{
  "norm": "rmsnorm",
  "norm_place": "pre",
  "rope_base": 19500.0,
  "qk_norm": false,
  "attn_scale": 0.0884,
  "parallel_block": false,
  "beta1": 0.95,
  "beta2": 0.95,
  "lr_head": 0.0048,
  "decay_fraction": 0.874,
  "decay_shape": "linear",
  "batch_tokens": 65536
}
MLP neurons of a small language model. Each row is named by its layer, matrix (gate and up: input weights; down: output weights) and neuron, and shows model dimensions 128-255. Each number is 128 + 24 x the weight over its row's rms, rounded and kept within 0 to 255. Numbers have three digits each. A neuron's up and down rows have the sign that makes its largest values positive.
A block is one neuron, or neurons of one layer that tend to fire together. Before each block is what it responds to, as a language model described it from the Wikipedia text at the highest values.

Description: Mostly the word world or World, often after the, as in world champion, world premiere, the world's, plus $ after US and scattered first tokens of table cells.
L2.gate115:111093120133156127138102131134183107133137117192092114121128134102131155141140146155099189111106141132113092158125128176178168141136152114131141081136144146129128128135079154148132096126137158118106103108166166081140147123112168143125152133130117100149124140109144160095078180114147124130148139102138182149094109135177142103071151121141068144141096100149130102150110115130156154154171
L2.up115:123137136128110117172164129126122129145132119136081139138101173128117148089119158151160109144084180149105167155113133136144110127163145111126139127141132109113146094147150131131136153119160117091146092128166138107065147134128137136120120137172114111133114117117101112121169120123148163124135132140086148130120093147144106128111182150125139145150106093134112137088105145168142136132168
L2.down115:115113165117120158102101126100177125140152136131172140151138153084105141148135126075120122109129121136115109140127155124142127099103163147115107135162158128094094145111087117111102125172119144148090139085164132134145132116086150089134128130131124118095150094179107109116114128141135111157134159098107091135093137132130111111107092138138074086120187108115112186157144135140130084104104

Description: The last digit of a four-digit year in dated narrative prose, especially after "In" or a full date: In 193[3], on 15 March 193[5], in 170[1].
L4.gate242:122138136158141158148142141141127144127099152141100088131144134139147120139136082151156108149137127151126156143124158076136114088149166160124162125148115164121120152134163161140167106121110129153127122136106124147139124180145138149130102124213098127100106108159107141126142092127114152092137158097195105135091130175138117173156105066150135115149149184106172140099109116190100094131121
L4.up242:166107118122105149139123139134126145131115149137087119141119137180154138178165132122132151148138128139132125105109182100169115157141150109120145125115102111123149107145099131137143149145167123114110132110127114148130158107118143111098147127140145114157160147088125128144159121124116121114105126160133147104150124090137149143140117115084136120130126140141088115140126138146165133138147
L4.down242:113126174124119133130122164153127092154107114099121150128136171096099131085115153165161077163074127153142135135163118126102138106131144187130180131106147074140139131113115142129153130090149140136131162153055150144186112190125108155101151142114090144136096122134087133137149110127169135120098164155120073116145141135119140137159138137159098106145091128168098145159158116144119172137165
L4.gate278:131105099133112153149130171155154132128102143147106115130183115108124126148153120139133114094126122115139146119102116159148077152137129111127109082155107072147170108193130127122137133132129162151153134124118152127120134123115133137117171113119149100165104094141112138138130097118151132108097174096151101119159143167157176165135128117125169139137128150149159136103105179132085140092143
L4.up278:123128077146164113100098129139133104157115140111099172128143113122110127158185105103145089127135161171105116132081133163160090119132098110113139128138062096145200107166094110146126120147187142133179095119108137150108140127104131097082184153094169132109113152149130157135104102127103118167113131100144139149116137161093147111161149132136133140128140134114162093085086146151102093099108
L4.down278:134093145119126136155121143101118103136173124156127104151125130141098130147069118152114166163095100121099137135177131123079169161125165132089119148148133145120105145084140104109152124125080090114129139122146142125148090159137134150132100122107127189095155129126180090104150143136132114136179071125097126158142132114121078109141127099116165152128132122087103134132155100128166141146131
L4.gate613:126153164136103098162121137107160139150113143148153165116114146128130162106126149112153107088095129126148160172070124133122115134125135105111122137168130165127154128110116151095112130090152153129115135159111169159141072192109130155114130177116166157141182139128120129095147105155109086108119100114134144124152074105112154154146146101103174103122164135171136088102091106117128099124094
L4.up613:093148104121114085162173139101121172133141140083151087132104153100120127166083145139082148152140108128097140096113106142106138158156144120083126166182123155114169128093092160125143094082109138107181116163090162110102110152119104126117151115129119126147157124137120147090147114132124139114178145136152130174124094119115114144145129105138135156100146103172130100123136100155123131152133
L4.down613:190119120161115148175145154137105148116129133173079167146147101109143135120087096118164129120110115122147125125141153107129135096138112146151138116075117101126105136137142106156102162108145097132112150079125087158116140116151170133161127102105107113084080099137095123109147102143136117167094151082124137101155137143127137156106112134118115114157149130127166158167141171138112134122107
L4.gate676:163098120105144139124132162162150140131121148168118139110103151105125124102134156150119080142103112115157157135137181132140108110106158111053148130141136103080119136095103148185116080138126139140146071121134147151086134121150160162108132086092168143143113120140102120111122130144130156135076165132122171106139135123146138177178093119116118172113109168135179049111080134117127124101141
L4.up676:118136145164127110142189125124100149124161118110139122113120084139143140104117111112143138112150112140128126135099128094139115133128137142088149182149078133118156094153140096098122199136116133152116105146169149138134127133148134146105136137147174135104134103106093103113090101121065121134109167101123106093147075122132087147142096137154159112121133176158158063101073129111129118110121
L4.down676:171099158114114143102133157141126146120145141109148128122119166094099134115134097180152095146076126132121146079164138152140138141090120163099132141103150163105085073102138138132121138141129110149144176159057148124133111151144116143127121113083125121081090131122132140080156161117144143146157137134115157130144176139141097108127152146114132134120112132133101166168112115144142162101112

Description: Second pieces that finish a word split after a short stem, like st-alemate, tor-so and fl-int, plus month names after a day number, as in 27 November.
L3.gate79:139137167124136127153118115085148135122128092145140105133131172128132144134135182145128120136116118146123182142130133129109110095150118121104117113139089141176141174122156185126152115147137139116101113132143107104134145137104098164086108114149136131070171159118108139181176113175118132105099135145117141108146133142104107116153158156140124136102132130125119123099136120122116165161164
L3.up79:113102135133111138147149094126113145073113121147148150110126116082144151154086128084099176123118135134111151133151163144140126112147127137139112102120128149099107141125125119141129167137096138098167114078122095123138134128118127160147130117142098120097146151104166128129122129116160167155176095142147112115108117143156122124123132147123142105149172095143091106133136091126109118112123
L3.down79:157140121143168142137079136096127116156160156133119116153105129167154097096176162176141138126093120106173080129108075099095132122106114113123135146124136089146178142107150137105103109100149092162103107139126146126099119146138113116101151170143133131163110086158125119118133136135092104157091125130093174149193116125109142093108131145129123169142117143110137162144117158133138143142132
L3.gate539:094140162126152108156142113127163149115121101157154110118104162108149152089148145127170110114172160125101118109127117097164132106099100136143100099121139116078140123150134126103134138133148143104137135162126134123147147150102119145065068091152126120154101103109142163139157046152138125137083143132124126107114088106120138113119125105137197169129127118167112096108148127123119143103128
L3.up539:138156124119146129132126110163137108131118108144136151110142158105096160049160100145178115139177160130083114184148133124164099078122117150103102109146114098103118131123150154108136122127166145122112157139130141118160105142100106183104066113167153135122108094123156157162123114095137123135096160121126111115141124143092135123087145111102119140091165115107126128118163131070142112134193
L3.down539:163108141114145162156102159151104086168142129138122107137100111150143156148052124105087109166168128141131147154094107161121117147167137156142131156139082097203169101109144136143099116105134165107120111100075110101124095120149118119157166162081135138131169108140116077166112146117144133122145135118193158123149132089128103148155135110110089099133174106096135091107136108126135104142133
L3.gate617:090157107114117166187126146114114156157111102141097138146158136109119169160158147105111138153141082166119155096105118116166129141119100116099151113121161134086156168179137135121110111144171131152123148176122112110126179149140149089098120111135135119123144124139156137154170137124112124148120184147110125132143137153129110175102142127117086102150118121157131082124145102151155103130132
L3.up617:128123165130138132130144112106132120104109123148130133100159118137105130141152139135127146167105133116095111131174147081095102142145123117129106120125124119092166128106164104134154102126119125100165099156069153124126124160139149145117171116098122163159155139150119162123113134130134116167133111119153125136142091106155125133133126147101118193134143120128137139126109120133160150161096
L3.down617:159127118141155090143138138148100127116169167105129106140138149152136126115070173133135107082167117138148084152100124208166120107100162140175117151142113118146098095123100147098129165125104146129151132088137086112096102138145096139128158128137126095122100098124091109133128091163089169102135125149106108149145154146115122132141134147148143155095099114137105155150115109111112109105108
L3.gate689:112120074150176124227124127116104134127176138133103081140128143123102165120131126108111112152126129172153148110147122122164073131146114119123148178109113128106171144155158132100119103131153142111121111163135138151123150140124134178102147098122150147129142124151109121120152091114109125110132129098154116087140102113137140136110101103128158122142161147117126123121134075139095138091095
L3.up689:124094083114161125141152125122134150106115110128120160139091124108096145140147142147145107149127155136131191127118176117170122116143132101118165131122099112127117111104148148073124115136123146138098102138160132151091133091095137109118156139156131163112139167138090116099160094130117119116139136111126082129137115124110154119112151105127132125115120087136100124114147137127113164118105
L3.down689:154153169151115173163119144120104083170148202110129129079137067159130112150157118171136127128118103124103105090142129091139098098122106141109093101132101120122139101109119110099131137105106147137118143145069119151134104149146114141112140150128117129108120142130109132137123147113106127180151124092134096127183081156101086130110093128115141119144113170113096131092138118117156093122132

Description: First word of proper names and noun phrases naming a country or the world, such as United (States), World (Cup, War), Japanese, Scottish, Turkish.
L3.gate125:106139155116121132153089155111116102129166106158128115128116107176134108197147158117140130134126117108174151153123107084132155143109143132109146145146153105110133121095080154088117106143134157165124131131158080192127087130138168144167168108130148116100155108153091131139127113104117130120108137181135123112174076101129136128094127149131155100152159147112140150124119121108144131149130
L3.up125:101124149114140155121159147114150129122180106118123144202142120182098165136171087123100133130123133123125133213147158091129151137127132131102135153145137100175117129143149130131116154133142129170149140154147149130118116127120145129159131118177112097100147132118129128136134104104130104123109169132118095100140121159147083152088118159095095106151118144121138117170145131099116154146100
L3.down125:129130174101112115113126133131131153141137117144088117125148130166121103102107123126134125087131127149143157141118137157111115125142095117134162123129134153148075129144101120107144136124112123095087162124123146166136137121141109144131120168114170147126112141090155177093120160119117147108160125093145152132161124130118075182132137102121146116117111112117145138133153086123096126131135
L3.gate358:103138181121153126101104163122139132134160115096101140178119108170098134166181131107128133107128122103124116115124127184125149104132121098123172125138150151117062141119068149123123130183106089113106107095168176103151157138122146093137147152106074110127118141133129137114134132138107098111115114110099141115113091127105132155125141124105102132139103103146143178146104132117139141115099
L3.up358:110140153121153083150107120139128148101144154141093099093104084162154118128149160081106141108124106162162119128151143115132101159117112123190145140192134095117158128138136101143106114156114133132136122171099132112124119152115127179093087130140126145126157102128147146136104141121122120148118151139135106130142105139124162125094137135147108151099117115100147127102152108081163137174116
L3.down358:120128121169147149114147094120130150139130114155120128129149129140079116100147096124160112133157128095135117090104119184120144113139134151098146110085138154131076096131111157054159166128111130145079121110129156114131132144116119096123145152105137126154110154142145111137124122154131128148128139118122142125074110158129104135134135084118118124136210093147113149117129150128109103084151
L3.gate377:134114145144118140155135151146156111109166103134104130127116106140113139141107133171132094140130143117126127176136140133107119134113113160149123124140093139128121135127102100134183115101108122147115169097126159070145132114105140188135129117080078165143121175087135166156101136146117169147103157142165134109171141159157166092151119151138151141114126157147146131127128111115136122111101
L3.up377:122160136125119134135129142145100120143141116097081142098123164099114103094113179140142135096137130118146111130116128110145146120094121126166112069105140093163152154132159131125139147154119162171121141138141127105119140175121142162145118151143105115124189148154124134133101124163107181142123129112143123111149172169101121090115159095120131176131120126100167133165137145100122194138144
L3.down377:099170122152134105174092149128080155148139123100143117162136135141139102134130132103134157130150104138126107105132115139167154132116105158162108113132139125145143104127157153151180141162137116098116121169177142112147108112126140124149121146169130127132117116124123138088147139139137137086132152196122134102102055103157108143089198117102163140097114122092115161166143127139135133189118
L3.gate399:118141146143062109112088127168169145160115083162140102127122138102166150166125172154098118098163139138163194155173199117095125150138146153162128130144141096114132099135089114127133119152123122113142118117137126158138141143140139124143086102143168157134139079135119131110117141125143145106151143133115154118138117158150108096121097078127145112141123120155144090139090071117132141081096
L3.up399:131170176124121128108100109150155151123105109139135141129143128114133125127146157168143140129135129120144144108191121114131151144121154147111101088132155112116165136116139156138088143140139103083114123159148134138118125153140139121120100140131171139157192108122131135154127149107133140106169145165121146134150124150121180127125130089112114168137168119100127130118084096077115148142124
L3.down399:157131153121149121111146127109157146136097134102109180132131131132115155127150103139138117123150126138131140136138109134141119106122130172117133101163163167121134132134109163142128147123093103131126126161156146102133087126131106145124130164138138125136130108137141120139186158129113113143121143169151148134151133110140136149162174168164129165139159161109140153146148116111137109083102

Description: Suffixes ending a verb split into pieces, mostly -ing and -ate/-ed, that open a verbal phrase as in hoping, removing, eliminate, plus infinitival to.
L3.gate106:159110112178124115096138129114153127109139163135142131152193087132107109114144142122100152151118166128115192150127181119172124092131128147158092121113101119074129127084123135132115109108142116169171133094159107137129119131141121131141084138091179136152084118124157131147113087129135169170105132131108105099123144140142134119163117133121155067141130151126171098126186125166154108130147
L3.up106:133133135144115146123108092109117135079165130108132141099130114147112127111155107109126078149131107156176120129132101173132119134110097105144148103095106123108132113163120095121146136123128145150118133133076131082117149141143108145096133114067119149095147134177166168119097090103101085158137119098121117107128130128106114108110116165142122116141137115139101114143135090119135189102119
L3.down106:138137137120118124083118157145129110155080123132104118114113123131092079125151136112063123118119137152122114115088132140146137147126132086134126112183130181148133106078125158100113133106151177106186125141149171158151156117141149108161082162125110140156145169132113140150160128125121167151123107139138109147124146125124086142155102122129116139111090111131130148127176168139139085140120
L3.gate302:121102151153069111177127107141155144113154111129130130135135094143149162123144130113093122119122164133114134151106173095145151157115139108170064121132147113177145148126073123142163140123139128167170135114109119095176164147161115157133152115086132128137114141157136129108153143118167107115111086098121116086141135151123117140150141194155124113180088119145127128144112154134136156106131
L3.up302:131131159074141136182146102165148126158116107135156104132154133093091091110079125119152147143082122161156118143117084128118080133175146123131098163093146137141147117107121162141127166082160141134138130096110117129120146152149158117124145158098115148164136067107113101103109158142123097117147141126123153103112132099096135108122148139107137138082119102145142130150082160094134144144172
L3.down302:101168115174061131085143116117130117113127125089117139128093115142123152165197107096137126111129107094129127154134130151114153112090104160119130140159112104129129153105151148090155127105126144158113110127141129151138107106135085139125107150139130092115141134140125128152154127127130106136097122127115111154126197152118108116114117125136134120139080114127109108121128125159164118132101
L3.gate463:178132152135123155099114130101124121120133124119123136112140086142080111136160103158123120136150142130162125136180116202152122102171167140147137138112173193100156143161128151176140177114142131138127117168121146088156138097130117108154115118122159100148122135149120125127135144094163126157125120147130100113141128103105119133138162161159136108143097150174194125155135132119138148105113
L3.up463:106153146131080124106149130131131150098154151157112181123110135112111175119138103162136173128139133151114062138122139176073113171118148148138156153141153155110151158107131103104138122153154161103124145154102151086146050119100141164129118113119118129103179069106140150134130135136126142143091115133129105155139121145117130135142147174118129154114176119091136115091111123107092136140088
L3.down463:122096103128157123152103086100099131136100095143148098119154120090139110159127157143092125206081150093126134129120138135161128125137132121067131113133141134120123110130150126118118112158084115103114138134139091122120141134127146131153125120130123134149136122149134110128184135158132142081141161118089102162143137151125117154133106094074118128113168159159135130135139161148164119114159
L3.gate536:163111118136110138128109104124123098100133144117117140109117113103126151129132155146146122171141144044149147160120154112129072133146153144134070121130109176135138098133124137102115132156119140164164142083165090143161118141161143168130105126120131087082131137127138141100151122122125143117117089129116094090138140133103075124134102135114142094150136166132102086125147136130119126103118
L3.up536:150102106137134084134122117114157125113157152096120148115150114118115137116121155142078073101117123092126191132099130124188134144152167135120136107092114115144147128192134129139099117104136119104148138112147139084163168149110179131134167153106109143161129132127149124131115138130131111169135122110121111128093168097138150128138138116105133140139155094137129112144079148152123134079155
L3.down536:128139127098106124134132164137124113121100100146160098131111103182152141167157147125151126164080142162127113118189100121092120157110064169131129159122178164124101144108141125120129134186142127131113147132110150156088081092118091109110099081127092129111172112118140100103147134135197144093125138124116094149099092101159099165165138139128145117129118159108128124120167096105158119146122

Description: Final piece of a verb, often a suffix like -ing/-ize/-ise after to or a stem, expecting an object or clause: real'izes', occup'y', to' identify'.
L2.gate432:113134165126094132184115119150179144121108150100127108116147091140097101111125112119152106127126121135137116123163172118168103100168111155176106167113112121151130109131103119128134134149106121117167125099170156116148119126152166111121143152091128178139142132128089136155121153099097129138121124125157126107112120064148124176126124155130129160138081092110122125175132173090136136126131
L2.up432:115135135135140118078131079154114151142149130145167143111138142123139100099102134099126137132122103157154123145123130155096162140129149129145148096082128092143129105132101147151104124137125149164095086147114127087115111131081108082122126119106162168111058092171148095121084106135105113151114120139103101124135135141080170147113112176150137096133152128125099152090080104182113106063139
L2.down432:161118154138070124104096149095159110092133113114081091152125143118162152122151139149127109111107147159109114120102135106153139084161111123105139128129116150119092116121150084144146108113143113138154144097157133119149155081147091182146113097133104121109107131151147143093129122128161177159127123090113108115125133194124081129153154074137139122131104168099152098127132156115117185156102

Description: Fires on the end of an action verb, often an -ing, -ed or -s suffix, right before its object, as in switch-ing to, pull-ing a, shell-ed; weaker on of/the after nouns or prepositions.
L4.gate199:130166121129111095119134110137109076062154116149111137127115114153151147125099146147133119110068130145138143113173153147192144110122096154160109122117129124125126145136127096115153142111149101132136137153143140113157100174149138136151141128123079123127165131113153115108175100130123113132109123114128128104155136157108122096079134180168135149196118121099123121157090103129132140126124
L4.up199:163149155091077106108111093122162112038126108159127152123133125133100138134100088135133116141085123124139123167109114136126128084106102124123094119149123143065137136114108112117098162162185140139148126122102133169146135121117126130112162146128122123123139146110145133105118136117117139130102105132117177101147083159090157128115123183195134117171140090091100101094107114139107122122167
L4.down199:090139159118080120085159164112156103123131128102170155116080156091137135121091124164141098141136111100123142120133142121124152099120113134115128157132113133150161099124107160105121100115122160082133153152125141120081092125137145149166155126137116110105162152121116110102115130115132130127142127156088153129173173111142080136154097113094121139107118129132123124160122161113140155174121
L4.gate221:130153152132083142147162079163173113114176118132160068105122123144114139111127135158114128138096119135135133169152147117165114149106128122162190143090121123121138106126120090114164155139176149145157140135128103131129138164099129138095139101146150124138141105142130115102123115157135144085179143174136163055147139117117101105107133209150143152128148121085128105155132105108153149155119
L4.up221:114139139105129142130157061107139122095170108123127100101116139138084117098144138128102096117097102125129119196154136138188162138118169110172132154136092145114166131140159107102150163111181166146126130112130109158130102203120108136103130143118108116138119113128137122114123138115097103117167135172090180081118159117099138131080152177131143133115140120087127156137107124127154155101117
L4.down221:104187147099147122137118146119089132109113132128122135122144129126148097120142089069150100129153117103139134150127136117123104118119126154116121140166140099139170133127151145138127087138083138158095147149147156111102131097120138137097143185155112110129152133097121154156108116100119077129103114101139109142176182125161096146124084160136150082117095130120089122118092121123142154145153
L4.gate234:115155114112149086130130138111123156071158097132121125103161116140105149131140088108114111149079110068149148135116116118140152186127105167119132138146079181100093117070124170153147118145079130134107130103123138099113122175118114118140108125125138139097103126144089113148142092067155105146125146130112129143103119178117117154147130170168120121143154166123125111185116101140100168074121
L4.up234:134130153061152116108155100082121107098142112090158146137152125145138141105140141062150141076109151094110141123130076156131121150130119156166097105096094102127119100096141138098145112152118071153113144078086097121154108124111096174140126142090127126130123126150108130153122165124092137108138129112139126127100125098109104144144128146147088108132140131132122109137083106142104127098156
L4.down234:124137096119114167101126120140106127125145151141106141108154195106156139127157132120143131121143141120116143148139163124123121093103120108083128130135172133111155156158154111174119151129138126127148094119127136112127136109162114138114085104167125119133153096126195106071138138112131113109128136131105144132107159113116108087083121106121166134082169147083122119137131106102131117130102
L4.gate255:079135159137144109098151083073084117108117107150123150143152101103143082083130148119132128135133137143137141136154151103133107138121121136187116137142160150140061148115138136160122150135165156120169101103153126128117120127191107090134094161127079147162122121115189144106124105116122144115122110146107100123145147134135107123151094196130127110114138123105092134168123121159142162073135
L4.up255:092122155134153135137127152109128147145129116093100138108138120159119104147132105096168099132124077126056150134116146102181111084117163129124137124126113132105128133117130171120113130148127161136114110115115170136099115129149123146119152131114131123145149100137140156109097154122083127156132100147115102123155094165121110134151100098121126112100084163178156113112118131147136157102152
L4.down255:101118112094128154097112120118134129130142154168132101140115135098144111148126173131158134131146149158151099144175113135105114133141119122144136153127127096173127118116122120142123093127133120127133162108129095106132091107118103118142179103139103165179125103123153085153164140139133136092124173127152130113065144120121135083139128146169129181095144091077156150164114117114163092105136

Description: Month-name tokens within full dates, after a day number, "on", "in", or a table cell, e.g. "13 September 2007", "On March 8".
L2.gate418:131127097186149073157087112163128114141107113119141146133130123175177111147114133100141151165083141166154159139096120120111105164142154139115073156101138131112124128152143128125141147110121141113197116132146167126118151119140160168114139117145104055132093142126136136104147108144137148141140147115160094088134115143149121158123101139144160111070129125112136111124116114144169184060112
L2.up418:102139088175134122151143128158090142159101113113123157146148143137162111155127133124146138141117144145099159155110144155110129163146129132080092145132141117098134135128141112122111172130118118121171096139157180104116126136128132164097145132161110094117110144159139148107152113165128167119137126172153094097147109148161155153123095138119140133076148101099119110108128115138159192094130
L2.down418:138132117135119109102178175097107135110107115115127143088141115141106127139120120168118121106153143100097117126103121131106127108144099138089126128126089127144119162112166095081103145137116109097105150160146117087125151173120126111115124149165164119109136125124126123100157121168137157163110136158116117153133111135162176088134116149101163183168155133120122127097137167157133138178139